config.yaml
num_hidden_layers: 17
hidden_size: 448
num_attention_heads: 7
num_key_value_heads: 7
head_dim: 64
intermediate_size: 1216
vocab_size: 8192
hidden_act: "swiglu"
norm: "rmsnorm"
norm_place: "pre"
norm_eps: 1e-05
positions: "rope"
rope_theta: 10000.0
rope_fraction: 1.0
qk_norm: false
attn_scale: 0.125
bias: "none"
tie_word_embeddings: false
parallel_block: false
init: "normal"
init_std_qkv: 0.0511
init_std_o: 0.0511
init_std_up: 0.0511
init_std_down: 0.0
optimizer: "muon_variant"
learning_rate: 0.00709
lr_mult_qkv: 0.5
lr_mult_o: 3.0
beta1: 0.93
lr_head: 0.00613
max_grad_norm: 1.0
warmup_steps: 200
schedule: "wsd"
decay_fraction: 0.913
decay_shape: "cos"
final_lr_fraction: 0.05
batch_tokens: [65536, 131072]
max_seq_len: 1024
doc_mask: true
z_loss: 0.0001
train_tokens: 497200000
max_steps: 5080
dataset: "wikipedia_en"
MLP neurons of a small language model. Each row is named by its layer, matrix (gate and up: input weights) and neuron, and shows model dimensions 240-431. Each number is 128 + 32 x the weight over its row's rms, rounded and kept within 0 to 255. Numbers have three digits each. A neuron's up and down rows have the sign that makes its largest values positive.
Before each neuron's rows, "fires on" lists the tokens most often at its 100 highest values on Wikipedia text that the model never trained on.

fires on: ".", " #", " 16", " weeks", " Fe"
L10.gate1034:137138175072125140109157117155102116141120089077149090118148191168199079091121102177078080121101087106135119120100095131137085151132092154121088111128147132171129094126111150151146146184128097177089091119117129142097131113148159030141146134116074071063133147107191134111119147119103146174145158132112190064116075125162140162164073076115133158099100081137166138160144146122133105168106168173121153161145121132089153128115069087079090133118135107068151113183129136176162113081103141071156190122142064211090125083143091167152182203168188183120151182127127108152138059167110137151
L10.up1034:130065171154120150125109075126087182160102104093062085199167132151092128130067125153092099193135164149102158165145186131142135093188104062146119124090133106161194133076182137130108138169169083125150121153086115121159145102128132142174154160070130115119115195097117122175162124086166136140157139138173142130116105146166141151100105101121161131096169096118109110112091146145113126152130131141091118137149097158110157116087131142145152120152132115130106138137157162140188120077159142133167057113149077118177166148133172107096153130125164170202090089095125110136104131080123164132

fires on: " |", ";", " and", "or", " to", " or"
L4.gate575:140145145096165118087133117084070048104110130143126134118093106111090129166120089114093093108114055093137133115162108112134118139140152127102077130103185118122127160145090139097150149120102100151114137103113117145129082155119136136123165149159183104169164186168149084170171144145137137119183125118094167125100133115184169145144080119079099154097123181114125164136152126117112133150185116095171071163167165118151122116088089192144112130173091168142163115136108224106056110122066039180167089148127119122140162118111154222127101169073130155147177164145122130148105144133109062151
L4.up575:142102139145154093092124091172086129086140193157069103083093051094148144166163105144118094168107103087160104109158136149132103107196174152159156127105209191141118179111130174134145099114159113158143092162164157150108043107142171121113140187123172125164146125123122081136166134088153150113142120151111165134144130067150155128161127153179123104101167164136111090162131124144136108160117116071140112107127126126124142132121054164163060083094151127151109080060180122080097128126059142156110097142114082117114167116129128142113088219100077132109120156095162120150195142114091100116

fires on: " the", " its", "s", "N", " W", " their"
L10.gate156:114141157148146133118119138079159210106117124069091097148165152134142144098078154109229107141107124096103112163146160120101139145065137151126120136165118170084203131133102056083088096162138091111096184124069129141143124138146154070103106104129131102120196135117233164106121062128187112157120148074155181174165146163127128146107172094135113104089187124147143111155109181167160112185115141144160086118081155087164112107123156172099135120067103123133118124157158089153154180097128137108131061111152175085079082100094073145162111131139102175162101165122176141160141154105103099129
L10.up156:134107129062191138139105171159203070098135109114102086106179129102153140134162191113172151127054137076140094074122129117154136111132118152135090133101162123143112126118152108129146079144072146140148111167145204151115060143092112126107188133093116104131172161148161075084152116096138154102149161154105155181134167078168132171086150159128092127097171154119159125179115138104085136139156172130159160107082133101124159105207150085097104136144106150187127096154124117186146084106151113128132122162177095135163100086172088157085136186188141208157155116103128131123105127084131153050

fires on: " to", " or", " and", ",", " during"
L3.gate541:097113116155082150115116144139084010079139138116094143119163094163149155147134089135089101119126131116118166127143104158118120102145120111133112100123120124111110081103099115120162141174117130118115163100103083156089166108118070147077140133098117106142162092169108087110108139183145095149139155136167138118134118139147064127106174134099123120130115200126098165151080085080148097166120138120176109187081192174111120078143137176111090103191147138155151120076110107179109107107118148196162093081118060134169121078165141194135071119103110139109112169116159121101104142075076133147
L3.up541:142126115196098110136140172119107065159148133068141113140115080139124132117105090145109122117107113125117142110157150146103121142159177165171137067160130095102100131095097114122116163154125112133148173109124106153055134173150100110115074156166125097158147172156082119077233172179115133166088206097129157104086089153121056125048151126107142133138064145141080150122071072119173081109131116177180124148122183192084151052080125148143138113144130154109144091111092081068105158129137156159135179170116094172098105150150132164156119135129113164151130138121156146116148146147100144117

fires on: " did", " and", " would", ",", " could", " does"
L7.gate1083:091148099153084170140099151123117168167063167126135126115108147144119176165176112113157161093093163104177080137129119129152132093120192103158149162139155189128142160137142098140133090175150090078196145126109150155123120096114076066114092193111189137099173158166128100104149159140088143197151231171133146141097103149137078132097158089163158149084109136154116144137131236114141150178193112150110090139152110147130106134085101095155169128138140136145141149115149101133121118089116115082149127174142183111119045178128072149105116148168097150139157118142125139121137155117136114176
L7.up1083:104131114184108177170130160111149176151140148106175158173150117116153100163132120043179168170117132136109127103163114109125082121099144109123127147090119144168048138102105174126087170142098107146199131110108145196133174107130157107172086150119101167114102111169126076149183162133044079191140158177122100145093116109148075107139114061130125120123098046103119144150151177174152131102166150112076168171133107090107142103066137096130181160097159148149132154144150125116139122100149109152130109144160060144095131168134157111129094113169122174097120156130069115080104158104116137183

fires on: "="
L4.gate717:181151194185157136114155142116186133155145133141160152179123207158113127127096170136105150151186122107139178124160175152082070098190111125147077180183128110139163113123099134106103104106140066105133133077153099093132078112136105147164150136082052116177123125135159102144165092159132088127107140104100141161213116111152161127152132149094197135148126129145201098035166120155140165096116099148103136135141156143130124112156146107088031135068097132143159147096066129128129125019083134099130129135151091092094165145156115135130127110153183158075066145108161102177161122130118114156
L4.up717:146160151175197128153154127100071127149184133134160171173108186204118127113065136059081087182137136155167153167183157126121059073197159192144080150133122081104106141135113087099094121100130066081161154029140126099114010146152117179173111131118091100154120091154132091154147076159097095131121157117100140146195120095172160139088124190076175120132163183173126136105185172144152121114145106130118106145131177136121172149165132106154074140139099166094153129112072127112088088083131098144162156181189159022120089196124100133137124071157123148065124122060153112163187130150054108156

fires on: ",", " U", " (", " Pa", " Ko"
L14.gate846:160213156156091157164079092155178160123091058141091128139134080122149158070118151060107122133151090122161145128138195162095177109095154091131107126123131130069124079134111104095058144085185124143143134073182209098123127136126088148137096137141144047056145141152102132193105122110086119112152175165140087128116112134121123091118117213139181147134151131119170124154127118135103112144112158140123150155162131117167163141141138082155159163123153117153233095151139168144148105156054181179111183109114113134117150147085121157117116115151159112100121132104145120124127090130104136127
L14.up846:115115109157121156152141120152125151127128126108086147155077158093111106100127140137146108176180103153146131103123016119157142151127119154138088148149129107123099160175168138138104116151116119084193159100130195143162122122127147120189131140117067140140104111125118106108107112164174190128172034114050177160135135152082143176071125127149120141145115142139140166122122124133072151081147133136116090087108128144093108125209157150111108121115137183141109111131124166093117139125145124125128180069129181104204087183162076147092060161078176081156122138158042078111114114139098154132

fires on: " the", " an", " a"
L7.gate332:104184100164109125154177141181146137126119078102113102122107190051113141105140158168134153100122130109131176153121173130126224098084126204160057064156128141125169185164105125146107109116188143235112132094131157181140168103129162131121139143152113168131172136101088089117099090092196114121119133111172167164127122128133113189155086177113107082157099176115125089102132100137119154160125169062087113057061128156068125091140131111103086183090118108110138147137127141115109156136127077062132120114119169084104123075150155151170133064058122149170123178123240138088197124173125123141
L7.up332:131143066119149166178086065119141170162149105137091151140127105149151118093090117173143157161105099091126140191143148130116140173126078154073140145121165119133139076105106117133075109121112150119104083158090109156148166091100139204071142129131125125139122154134152168143117132124083140108063192122150173077133160148135075173113098191175158108171132157157100138143119124152143162117112123120211180072131162170149141170136110201108177141165114060126090124106181163111116167096146096099137131114130138191056124181093124153114095119128161157112149087122168134092129055167188109167

fires on: ","
L7.gate414:136032138126112125153073158201100086166117111128079116110079139126120105133134128096119089133119130103119158163168186159115170132155113102140106164161176154061143108150076169095136124119102095133122124082172082129178095076134143140094085180131104070045086097135156103138142103115114109157135133160153103167180134094123076120092114105141161114159105181173118120152140156200101101114090110121162132164116115121133126127151152106146114133132157118136150192139080127114170068121112144119233129131100092132081130200098096103112183135153144120112105172132154087168099121138078170113
L7.up414:127106089108180145114048074181101173127094088165090164135038110138151097143103130147136104156125114172137132133152063160122151126109148172130157145143174152083135117158145103123166045139021125135114130145119130076142113108133144124101084133088206128119099092130097123121160164111142185165180050128102130113151141157130109130153170165111108122065135141135062182147076171154189076095097138120146108091099135088108169167081146110194129126138144137126119162132133092105095137131120125096104161144148154102146134111193099207089141120143149114136125095117131135121121159096112108158

fires on: " and", " of", ",", " two", " until", " to"
L4.gate569:072128096090207086142127122096178107082139131163083072129173124082139108128154113179100038175102138118125146150153117154133146122108121136126084096134194109185090141154128117096076101116139122161086105117185161152132149119142083133144177132152163128120153182154116142122175200157099106155135122153099148170110188153101132147144084060105196148093131179098116178122128084159126092141127105129201134083149232105149094109105139086120127136109121169136094104104123120096100140066096112143192142147151101173132116092132088135106071158075144115100109119098143127110186147104134073132
L4.up569:105156132120171085185108103107114064067113115117186164141125124121100111112200113169106077122121110138211184153081229080128151117131122141134114195149190087092139092086140121124097141096159127145116149167180160136096142164124102191074101142137092164144128146088096089155155149113124140131151190091123137121137105124120140109197115101195218143105096149146118132164196115175138147142100071119117105092162129062143099114148091088088138078142096095119102088161124130071178109136109103175188090144149109115192109129128159128082116129123150153075126129073192113149151144142122068137

fires on: " the", " The", " |"
L12.gate963:194112103115128086208126142085144070111073076105097151149185147149134105099132106158116134125071129148114122145155154093162209161111142128110152151205186157067162162137128104130137106116139138120114140158100130144101132100094134124175141087119206114133197139093113108152155125102114127110136101144147114129155165072177088150089110129142103080122175091140144126119120154118134172089127131146116116157109103111150122142106088156068117093081095116133027152123197127170066210115122072122152079225184080138123137106172116148123152090143133140168148149093117029164113150148130140108
L12.up963:167124105173126185109097082161140118124173076140101137147124139197140169138135217167159163157146121158139122124098144198135144189086080124164125146110122157123079082131101148091144127171138148179171168100143179148104107127117141108120069085160162115106118114105149108125111125135082176127126141119098115131071158114096118106118203169129107144117124155139115143191086142099126161135128076214117133131161156170128082179108097145105121128167111075082124124173103093137175110120105145162105088145097082199165106126150145154085118109137089167135147094161111116148156070134124114119

fires on: ",", " lead", " led", " but", " leading", " did"
L7.gate247:122114121115092102129071165125117070189103095081074150107106151152095089103137123100140108154151114155147117109128111102141092116164126075054151069140125078114133099109122160130162133177142100178151121117113138131110093064192118097166105133135081111137169108163104159131080126149087109141146107117153123111178118113043096113121106082093126097099127075171159157144141123094090127123116128124126093069119116090105115147140138057163083079107127175109150120050096130179118120161183117168165108146140136130121191127144057103104137117193185152179068143104172090107114091100138193120
L7.up247:116152117060163183141112098154181130134176098148118168124075100106104122120153095069109077171139115148158159208132127184117136111127163039092143205137127134136114137106093115163159085131155091184130122119045086129106108141082154136114106192153173199115141129101156098125104130070116112144127150120184138126149121066164115115105097118081066056102132104156186082166128143061132110068137153152144152025063087102122052165108080096176100134132130115120208101106098090154137066098113130141095136106121117121120084123112171111063124119191124114209194093137141128126108114089122153123

fires on: "ly", ",", "y", " and", " to"
L4.gate969:132094099117105150064177114139122159106051133143123115107108103067084153114145137160139137133131157134113126124118096147095140132139110086117061145100120189156157177161074121079151061098091138117119147064114178065066134131098195143113089099120108165191103048128176076150128130101178117091159117168124125168135130121109087139125091192097160136146092203155114124124104138147101087135072180141079119195108124141141179142098125136116088117117129095129094148096126098150186115148143100172190130134097106158126122155113093129080104146158158127112082152160146123112111164148190120095
L4.up969:111139141126110108098146083125136123170080073209083175114130171187096134142092144178114139179141168063115125097167113136134155168082108172081078137102166078114105183139131121090128087096108168177139162143133080124112133154139163120156075161100118109084134116112099116151165117124116141116145142116100110148132120150063106112099101174142106114094099178146154106140105047118219159096143131148100084103097126127121081133122144173104176161195179124174091093144160095133114099145087088176161170157106079139109140105189144153041123212128181141103145169107129119122112154110095166128

fires on: ",", " 1", " 21", " 11", " 3"
L7.gate871:122111130125111161125129111185118164187108172087116145124137157131158111096152087113098050075140066131093160151135165069062207122140105145107111092096116147079111209142103112118129124211107099164153111143136156062066116141182174128134107116139119125174145105127101156113165113126085115099101144178156090085162106115145110159153133102077135109143092172110092185097097122079130141148130103195149131113170115120074121104203153089186151148184113085104120160119096199047113147147157107137128137150140142164148157109153112153105188215073097101138179120141138090109074071131108122175
L7.up871:159149104124111123113102054122138137164102119113149115110114104166191120117141089154138089089127082156172131196190165119092172162156110065161128091179131141126093178175101084162176100126069112137137095188114154112079097173123204101126155179133077111099173080106086124190150161088158133099121110178103105131172125091088136134127087112142132140145134110145138137083102193153116105132087091167118129151170155192108166148096118116164168103148115126109112182154110058109080132164132159097160097168112098163141165136167107162138154127126123079118171103156186153148080098120165160121

fires on: " the", " The", "The"
L7.gate100:098181089182117137068146110090101128101077106146044147137135129129100153070145112117171091121115131169152132104116095079097181134126105114111120177158119154159122177171081148140087109120133124187069126132091025095154130124136168143131089138134117177144144136140103093078184110087199100065160125147152099108119157072156068180100149131145162124092145087122155143163126122090144092131090142143124090120132132110143097114120132098170139090145095094099135077109140105190151118162153143119118053166188143115150110126075120106205137194096104098144195134124132129119077077129159116131
L7.up100:126117139119178170154139145106077109113135023133173158174097127168105141165078162105167189130126075116156099137119111128145141094143084145122163179104112087159111108158171083103113142084098092194095065105141152170187121111185078184121145187166126146134068135153097117118168070150088093141150179105119151149090168102156145119135174137160123092126102153137137101120134174166154125157103117119149201142123111124145150139175072196130106137176153135107138169133125145173198139074218160087075136096139074164155071111160162077159125105133108201082129102125119152133182120157111136093